MLP neurons of a small language model. Each row is named by its layer, matrix (up: input weights) and neuron, and shows model dimensions 0-223. Each number is 500 + 40 x the weight over its row's rms, rounded and kept within 0 to 999. Numbers have three digits each.
After each neuron's rows, "fires after" lists the tokens most often just before its 100 highest values on Wikipedia text that the model never trained on; "fires in" lists the words (lower case) most often at its 100 highest values on Wikipedia text that the model never trained on. A number after a token or word is its count.

L2.up493:512487454539469542498473486502541487450548509580546519455480590482530495489513405527403468545464547452496430518560451544459483468560526506536525500542490513542407451512459488521509475503568556495549431455513444499476524498462480501494488519455525572460531583453488473469493556515472468574517542592515526468483464530444455510551485515519581416465428498533506461465529565521526444518515498509496491492464468481502528519503449397490518522534494440538430518487504523443458529558425530430516502480522490574503474496519537491432513556507454538529495580549496543628506486485473446479514527495505480531497490502477544531493451521511532604462498485511444472576492553474487506535512
fires after: " Ind" 18, " one" 8, " A" 7, "ail" 7, " ent" 6, " Eng" 6
fires in: "of" 13, "association" 11, "indian" 9, "english" 8, "railway" 7, "avenue" 6

L2.up127:508511458494598523456485516447486507480547461522451522507500472500511515492512540528512454472515547420536494524522531487511488493473565516454465420447529540467528506519533538555575467499492454491443480456451504537457555460499440504473417585460526543568508647497536522542476456515454493451504416522507565533519467539432558486513486486467530536518531511567477516408521492505439513529518359491528482437538484502507522547435527511466512475521481453516508513514525484448500436492540483479482452481500538517478475465393523543468417491509488469489510395498539507445533510508508517492481534550461592420457472509514470487530473548502511432480503536444528494576546464546520506485560
fires after: " g" 28, " G" 12, "in" 8, " sing" 5, "end" 4, " play" 4
fires in: "games" 23, "winter" 8, "give" 7, "goby" 5, "singer" 5, "gender" 4

L6.up293:460532464512542477434463485494455530460578487526514509481402502527530528473507505464468548524531520420579467558541482470445520614433519576527423455523490479549431516526521498512477505524503424550498502521417551514463500476521525536481537522453505544548496594499509448503476408539509483479449507464622452562520492599439534464560471521444554493478528487451501536463452478588508517552521471482508537505428517506547520492408480491523523509477489456437530481468563501463550548582474496473521483545541498512461440499408560505502482508513484500466576475540496522466469492538490500531514533521497554522481465523482478564544459507488501554462488469470493520453499464436501537510560
fires after: " includ" 16, "duc" 12, "it" 10, "il" 10, "ro" 9, " sing" 7
fires in: "include" 12, "silver" 10, "wrote" 9, "producer" 7, "defeated" 6, "singer" 6

L2.up783:458521541401421521478470419529473428470460512496489477550471578502512545471489483481496506469514467459451500468483527543469492563549436553521460487538445503572468469495464477518494474509536540533477438489531505540472520478604469508495474563512465519573536507503437505522516571498476494561507463500544509508463459477427464453494505584510512527498485505426488535453429513531549462551553487484491459515463520520512571469509501504500514538495552498501534590508550580462490406529565501555525478531550505462535538417416553549522451507510421519508465485416487533422507495449535462491518441534457534552442495495448486513455533527527528461553544503507455474530545401545429497442483
fires after: " f" 27, " he" 17, " ch" 9, " F" 9, "ur" 7
fires in: "held" 18, "farm" 9, "father" 7, "further" 7, "children" 7, "rothschild" 5

L7.up861:503605551497430486486439512546425477507526497509523478523504548532468500362436495467480518561464537452469529511539491502492522477539414547479510470495517457560482542493552505435540464530523533505556473456523556480456487472509580490530469449500524415492476492500435527499524488487474503487550510488468482522615484457514520497453558493475476499484539558448519525475508486533579516557494518510505504530434443596534529443454427504488458519474491504547484514511473511518493535507508507463486421484442513537526485417489571635486478511526466488446483491488492565529517525497493517447434467549482513520466529533415515502445522486551485480505553463518568490516394479454509526390465
fires after: " ar" 15, " with" 14, " d" 11, " D" 10, "ollow" 7, " in" 6
fires in: "within" 15, "around" 15, "during" 10, "of" 8, "following" 7, "down" 7

L4.up76:483517505491538541548499470515522497539555481601468537464445481507516520449520564406483531495491568480533472563564451549478454526510523513493440443561460401603460469426501570547585510452517486433490485516508494448477518465473502501489549517486581542546478561497472402521414513409592531574491526470540510472498490527461465470517528491445519491457508493505458508506496467514484500526456487492523520503468523439528537557525469574511527508511562485472451513537460490493523504559441592466490578535474525489497510518468535458482451439471474527516559484466472447498515499514502456468476489488504575429501496550548489483495402456429481527472513493496563559529462522467489577469550
fires after: " st" 30, " St" 18, " Sc" 11, " sc" 7
fires in: "station" 21, "star" 12, "conference" 6, "regiment" 6, "style" 5

L2.up837:468564527518525532555507441543498582517568454496499499486468518481563554495488497545451513452434464458432458474544456539440459476558486510556484458489507520527578479475560478437496543474479501524376523518426500564492544472446552489481526481498529537538495508434414587514388491494495403537525488583515481476513508548454502529527475540497462497468511548557434514451475501511508529591507429483534473480483502452540543472467480486526542501541551582512468515533550545395523483561504528500563488484473505501536467476456509557489511467406466452561470507464502545494442544494516467571470505511457549487488502523540504472490485450557549514503505467543442515497477538580485523487509
fires after: "." 67, "," 4
fires in: "he" 70

L4.up173:519533524537512515518425516502476485480462490471494557491441536543464525534498526509539443515422519463539512513516491542511537547446519576568526422436511519491450531522554521541500535433524510365471526551478492524486503515474456561480551499466459465430492487489507523528388489488477430520483565495495473522533538537451520467481502508515516493398595476403433475518464540490475511506443430500517557529522485492513465519526496529504553509418494511462530520584493491524549517446458536486433404533542542464468505470462588510550462512545509466477452475532458542516538491493509422537465550499494581404487495528500406478546471509460509566482518481486450503557494534512506541439500
fires after: " st" 35, "–" 22, " St" 10, "ct" 8, "ard" 6, " l" 5
fires in: "station" 20, "actress" 10, "7" 8, "structure" 7, "staff" 5, "structures" 5

L2.up786:474475486492466484527527477512481573497525484510473425504457516546618575491516481474454508471474480488496480527457440521473424551548517481594387422487515481542540446484498488517490562494495538540470499470539549537475535461541575468453528565499540491457524525472469578497467544456492475568493522526579453446584452455452536544556454518498576484453507552477505479472463481511480569526478475492443463473474538501567488493560535493537540486497566509548498538524515553445520460500446539456522493463508475501508437437419504482488552407458462427577509545519491495504510544548526514547444530480505571515519479528536597530465458509509554518523524480489439512490435536548513534461467
fires after: "," 27, " that" 19, " and" 7, " where" 4
fires in: "she" 53, "they" 37

L2.up469:485510481529462502502481464511478638478496467503531456553471526441546454486472527502402510445487520489524426491532485477433492459515504535459508487452543433508432489486485450545469487478442550537461524506438528514427564442445485536488461526507534607458551527494447525508493593534449499532447524552488446502541392507494543518569504515445488455507490581532489568489495550462497527486488466508503525542457527516526544493476540479511520483507462571475452494488511447504460494499470540470551471457524506562519419443476535567448483523481452449443452492519505535518435497534562431509547514541491585558505461526490531549529439512535520497525549457560448570474495502558435564482535
fires after: " med" 12, " Ind" 11, " count" 11, " Fran" 8, " ent" 6, " in" 5
fires in: "country" 12, "india" 11, "media" 11, "france" 8, "international" 8

L4.up10:425467460494495585482497516437456547591586455505501535524495528523482488503485504462494532496456501507540540515554494465528521537498468472544433479467470540527503518545439474422529560473501511510582475542440538471448506500501426419584518537524471363454549522568540499505487469569463540544469538481550447466447493501497489495517534530477483501482466552487505556511515421520440507475491502509536515523518489507421438569491511469527457502461501574470497460457577533528477480505496501474430567554350535495556511509555462573509499466470538451468532447522536446550562487522528525502490516528507484509522534510520457463577564455489516446473563476514450481486539507519477447512513
fires after: "," 37, " The" 13, " wh" 6, " Fran" 4
fires in: "which" 58, "they" 13

L9.up288:513507482446483531606527463503552551491468493475467502521514476499550491415512591425475501407474469510553437483465515433508497469484512540530589517499432474537406556515479456490497608495521501560495544503474492540551519475480497503442551520465517518496493541500512429515405546469528556488503480585488396499508470540478522514482523573485410498422508475507498504499506528489412563464555407512503466550457563541509486524529534494507550558428517527481513486434552448439460491513519555521522511477556482496497519511480466511466487512410516482519445425501512501479419485490515492494482516479446559517517487526533522487542494404537551524549523430463445509519501534512496564485528
fires after: " w" 24, "t" 8, "it" 7, " was" 6, " W" 6, "ak" 5
fires in: "no" 21, "went" 10, "women" 9, "https" 7, "world" 6, "mitchell" 5

L2.up187:515543493517507529557501527501503578518595449445501515479461448537585557431448523475435524464483504481471455421540513507487502467555569501546494421558462424510492432484509578502488526456445462475511519491421500475430537475556459486479500485465524564455472531501461488507444509524544463572523489508520493490509421525514571515484460538473482495492499514471480520469475516509456580555467438530561517511475517499527485409490489430530513508539572502467508469528519468511539484540506577421487429479475483566515403404520534514426504422527484487487508470557476521477480485538527455548510508492455597493546499535570480519493441526462504542530520472544483491515450463607492511453457
fires after: "," 23, "." 22, " where" 10, " that" 10, " when" 4, " and" 4
fires in: "she" 89

L2.up250:535516529509452524526455422520543554454571497495471512505446471500506525473475489456466625485465508478472528434483472512431540489542451540474499481456543494454440488510513482417486504505483538506498583491456493533452471483475481522439498478444497514457553498497516470445454503538522517558491502557538562439512419581497485418472522520433435474514527499461498529482444527499517503531545507510557449510379484516608462411505487428498539510528509487467495480446550430533532483518536519476509515580521490607562500464531526521496498515488453461491572527490469557477483466455555530531470498529433466474471495553537521495445514522543536525497571487498498488463548494634469508428477
fires after: "." 27, " in" 19, " with" 13, " ev" 7, "d" 4, " f" 4
fires in: "1" 23, "within" 13, "insurance" 6, "following" 6, "even" 5, "integrative" 4

L4.up342:566570533462584516507496419598556481492557460497499539534455499510530483486424481559483547561530525438508460561513518488456504517551439533421400538554541565478499419458492499487509478486499541452452494487498504553498565501536490462445583555472543568531498523503518473471489489515485452478424459503524485479467534529528489497485457462443491508450558466501428502479574505441535538560446515503558468494418468516515522502425462412471553525456461475481479447535464526509525484538505535567476439451534585559479463510583475514467473486524506515531466514517456518513510456513508502510503501610487491452494505521493442534439498530499501552452571501471557540546470490504436498468448
fires after: " f" 32, " sever" 19, " s" 9, "um" 7, " re" 4
fires in: "several" 21, "summer" 7, "further" 7, "few" 6, "intermediate" 5, "fish" 4

L9.up18:505551476485544528466419417463440518469475505556411490443451540480525450514482445481513486502498613503480518486485452475478470490524509521473433544490520532503501573516441511566586504505499475502502490511483527436476521431438485495391499555470530554593456513483440463555476503457416545475503534459498572472533455544500512432473519479458515479508534517545536547533565474495439532448594413534523535489438477510564520443523519454454513512468566480560452529437493591419455481517478550468541446542520521455548503503441531549505464481452497481501511484478534476561483561501498532478517491538511516499526464514499508586429486458514456506508535484474571541507545466521520502482542
fires after: " elect" 13, " s" 11, " sign" 11, " mov" 9, " Sw" 6, " form" 5
fires in: "elected" 14, "signed" 11, "set" 9, "moved" 9, "sweden" 6, "formed" 5

L8.up404:507567493583458468516503537534489545526536499521498490473428521462511529487518506518496501509483484487499470435529486516496501551491533519510501469523503487471532472467482503484574506525531354444460465520601532468430527437554623453504564553479554518554472513452460507504426431477466516396463528524528562484480586457511505497415504539420500481514526463529547502466454494515527444539498503554507443510488529523532511550527468448473495467530515456501463450454493577410521563527504505505525458527500497458561404474540555466503491517507423525560443429515560591490522506504447435449497493506504427468547547572517523510466499475450479523503546460525536520540476499483504534492465
fires after: " R" 32, " cons" 15, " r" 13, " per" 11, "or" 7, " C" 6
fires in: "radio" 17, "period" 12, "ret" 12, "consists" 7, "candidate" 6, "corps" 5

L5.up391:497478527513512522461466508502545526490476488530450546490448533470540502457531493469453471513543556463513451487568420491462466569500442522558464439590538431501434465494491565511525539482560451412460474504532465551426559426601585512491506482427503496534466553477491477507498488434535538491450552531520462471539464497431485470469437518505506467484428482516516507446503490551549541532466442537552446526443486541501466470511491472469541491522517549521441511500472547479588460534493536403520541501482498497575465455505531507473462465528414533526535535556526479580502543579525476451565546484539562487462474553469579508516481449503502474479517460460517506549534499543463575513494
fires after: " St" 38, " Sp" 10, " F" 10, " sc" 9, " Reg" 6
fires in: "street" 21, "regiment" 10, "french" 9, "spanish" 7, "stadium" 4

L8.up620:502555503532571585423430516484536504538528463477461442482492452452497465494473535486477561517457558538478452495485491521464487522537525540506469528498559519530588484394492538496521494489465403471487548510479541379436491430524524486472445551519594519441495495502485472458492550475506459483386504514486554494421508529490549482453506472520519473514539522489478519552549482516473490459504506560487525440508483481582535438506498496454502496558502534487456446458385548510480532476460474482503556519515567511524433470440534519495483487490498514520605418551528559529476449526462470438555509505481434515551506540569561468509490502497528484540548476535545520511472577559501526500518
fires after: "and" 26, " C" 13, " per" 11, " c" 8, " Cal" 6
fires in: "candidate" 25, "period" 10, "california" 6, "candidates" 6, "candi" 5

L4.up333:453514542564468500520475464435478466467544503562465458523467440435496520495565492505531578495488469478445477478551503575526486469472556573512456493586483476507481501523515491516496418483418391496509454538496558528470474492509488527486520543416532527487548477519452456490479515504518457448432501486563533528534494486488493486528566512467532429536549595426536488457486507563484595519439471466563549513462532519524533524530508447473549549500516500522452428528521585456523551438483561438500416542555454541500487507476493526506477478567496436501563506542554504561481517527478485477388463493456579506518443501502513553570500512487430478508509483481453458470474521498501523449527
fires after: " med" 22, " play" 20, " t" 8, " sing" 6, "ber" 6, " lead" 5
fires in: "player" 24, "medal" 17, "singer" 6, "medalist" 5, "leader" 5, "territory" 5

L2.up76:422561513544526515459486434514455518471489475439495472472477504514528551415469514500465483479443477462507500509559460527519487567539531526510515410512444459515482478469458476516493536508536538511527540483457540564474508517457437496506466548502469552496542477534503533563475576511464517528499466530506563545557494523477575477478482573506549521452511524362476548439473517516461519544510474487448439587498516592523491449460479545512578529486541480449475553507590524420453467514490522489492486534551469535463469427442534530471510439456529481576475522487440526414428494464536510526534497491443507544485517496487536503490501510568553474598506483540400529550482435541502485463546
fires after: " A" 15, " th" 11, " D" 10, " the" 9, "A" 7, " wh" 6
fires in: "after" 21, "these" 14, "during" 12, "those" 8, "whose" 6, "chinese" 5

L4.up511:504536516527459514594457503560574536575512466482452531523487576524502479497468494470474454479487537454503453466442514472447516534543408510443482482531526552516557533520460488479516497508505402425458466548540537489513486434489551499530480551492511450477456610449472464540434507515494551462490543556502506439476594550507461518471538497531456458513505506537435470521469488507525494468507464543548478481501553470524530511495507489497479553523493460546346445573413483467554590489541540478523496459472500523528533467509506481477493546539460492524442553401547503478524474473493480525487505572485504473509492559475548482509520428515454528429539465552529505505426527567419502507490
fires after: "id" 14, "ord" 14, " d" 14, " res" 8
fires in: "according" 14, "candidate" 13, "research" 11, "daughter" 11, "controversy" 5, "category" 4

L7.up351:523499475520548558527557562499487511570568500455514552500480547517496506465471582543538541411530509479485436509477553557538457470591543459471498573500510543487519474480496475518481513447487461502461502478552451516480531455522509504505461531511531587449485520476487411551471509474511524614508496550492453507573505518513508454521477583501472490531575465511522524488442580516479456535379466506541503560480495459522482532452505480485497541493471580512440463445473438471493455500453530500534429547474489611489502498482494568485483512478501492528485482463442543538485521542473412531448510457469509515482571495488572485542486465510505521512481406541523467479470486518430580398463
fires after: " med" 21, " S" 11, " count" 6, "art" 6, "et" 6, "ed" 5
fires in: "medal" 21, "school" 10, "sports" 8, "country" 6, "department" 5

L7.up381:563528461530541537403511472460532513481514457485494482529485519481490503495496474551508498507440465462549508553580520523490540445526487495413458466446552525484531494518486526560632551443477548427500463484481524475485525493442475505515510551496530577508511522480428497520437548477502457474520544521482475489523415610448498495482479496469535502485481475449444554486473515498471487560515522509557502512524490536530585519467497476473554490490511527368502564545565510492508503525497493520485426530515590523479512498520549531415468505462542519561499479554509440478514435481457449480513475552424474510424489539533435477442429533503494555430557528499498610483500456540460501442521
fires after: " sever" 19, " var" 9, "v" 8, "r" 7, " F" 5, "oin" 5
fires in: "several" 21, "various" 9, "first" 6, "previously" 6, "3rd" 5, "joined" 5

L8.up687:466533486473574436446471623499575491470530499497508462528474553471510509534451498518514491501491534501479490482507519484518489529501415499376480504518507596540473528493464493503554490482533473468431484557521562428526435483541555516540498574559509514526530566495492397503521439437472479474504440590474467456514507528475477485466490554517451526508552558463459521483461479519465536434556507494479519515479540558481548451514491523415562425569524546432507529550489480505445462447495492531512426536512510553468507449514548559492461502459493531506533538473533484468502479487476514473450601448516512617391462485456522454546490518533520546505522523476504499508450481508456489539519
fires after: "in" 14, "ag" 11, "ant" 11, "ol" 8, "el" 8, "th" 7
fires in: "virginia" 12, "chicago" 11, "atlantic" 10, "angeles" 7, "although" 7, "dynamic" 4

L6.up175:517509572413451546436435468460530453494546491593479467488474495528500540476516546523466534503441511477457477463515492490512528478435484538579492525525537534561396489483490480459538511401464498492493499516413514483479530473508507501466559522517547476426573573497493518586417527464486498481464467532528471490564444559439520466550510534490521463519515550456457476449486531583490489543591489466545489485463538531524473461472477492431540561528562442430519517486529563417507483506461475473473446517536511481531545451481546538466464463470520464643572511483478527509495528514474501552531436526479572474506475503468548551566463497548502464495494478485452524507535465512443492478529
fires after: " the" 26, " 1" 9, " Fran" 7, " var" 6, "ent" 5
fires in: "first" 36, "1st" 9, "various" 6, "3rd" 4, "military" 4, "frank" 4

L2.up253:481548444494490526479475496538426528486536454457439517522514487514564456532501537578490519495489503425550510492462491489474566493503530524495454478441534551510486452499508452548484591492468470462539475475492483565504565487543477475479530550488517562416535499438487509519531489558500415496491417507514480515512537543451557485486456498502589460483522474503432569504526454484411522551480500507561519527480496505556506437430482512445539561456511531466482469548584528495521461470486530473487440471521514484477451451460509496488493406462488488553556490443488497448416516504560510520512535537419555502470520526510487574452405515558569554529524479464502556474428535570473482473621
fires after: "ang" 16, " sm" 16, " sever" 14, " l" 10
fires in: "several" 14, "language" 13, "small" 11, "largest" 7, "of" 7, "large" 6

L2.up23:517552568523497495473495481492466576508510536443436438476466555445549547497500507488489527460464483403434482518537442440494459515483471526505526450516445503488484489492497515415527567467451540518456516559480465555451570463514524506495499506488611544512475615482474544519484518495492432506487456501528463541569477541447503459450468508446466417464473456477471520491419506554546486549530458530530510472485546529490461507502466484509511499569498538446485553526549443443512415585442504480539530504499453502506449517437592505424503497500437458532495431483574521565480514528529473535546488528448517482528523552549499526505456475555510562532535467592481513566533484523537543466547
fires after: " in" 18, " B" 15, "19" 10, "-" 10, "," 7
fires in: "best" 16, "1981" 13, "1983" 9, "1988" 7, "1980" 7, "1989" 7

L4.up162:474523523511483435520477476495474531491489492523463469497505494513494555494486489460480465521522479480525458479568440506460465585615493504488479444541458566516475480484562520471550509451546514480510485583573556467461575453486546499502500495445494464524451479475533460470422508517557516503548517520483404476507396500465493508417441518505535457473512480495465485491545518486547619529535466504476459479472470573514461518459440496473492494436479489476397456494528522506518532577424507538468492473489514523498462462520502540513468463621430501538419550563487540553557458504512532484492524530559439491494560562604457442455524507519520559455557478530536536515457452545482484495490
fires after: " d" 33, " t" 13, "ord" 12, " A" 8, " T" 7, " C" 6
fires in: "according" 22, "due" 17, "died" 12, "category" 7, "date" 6, "teacher" 4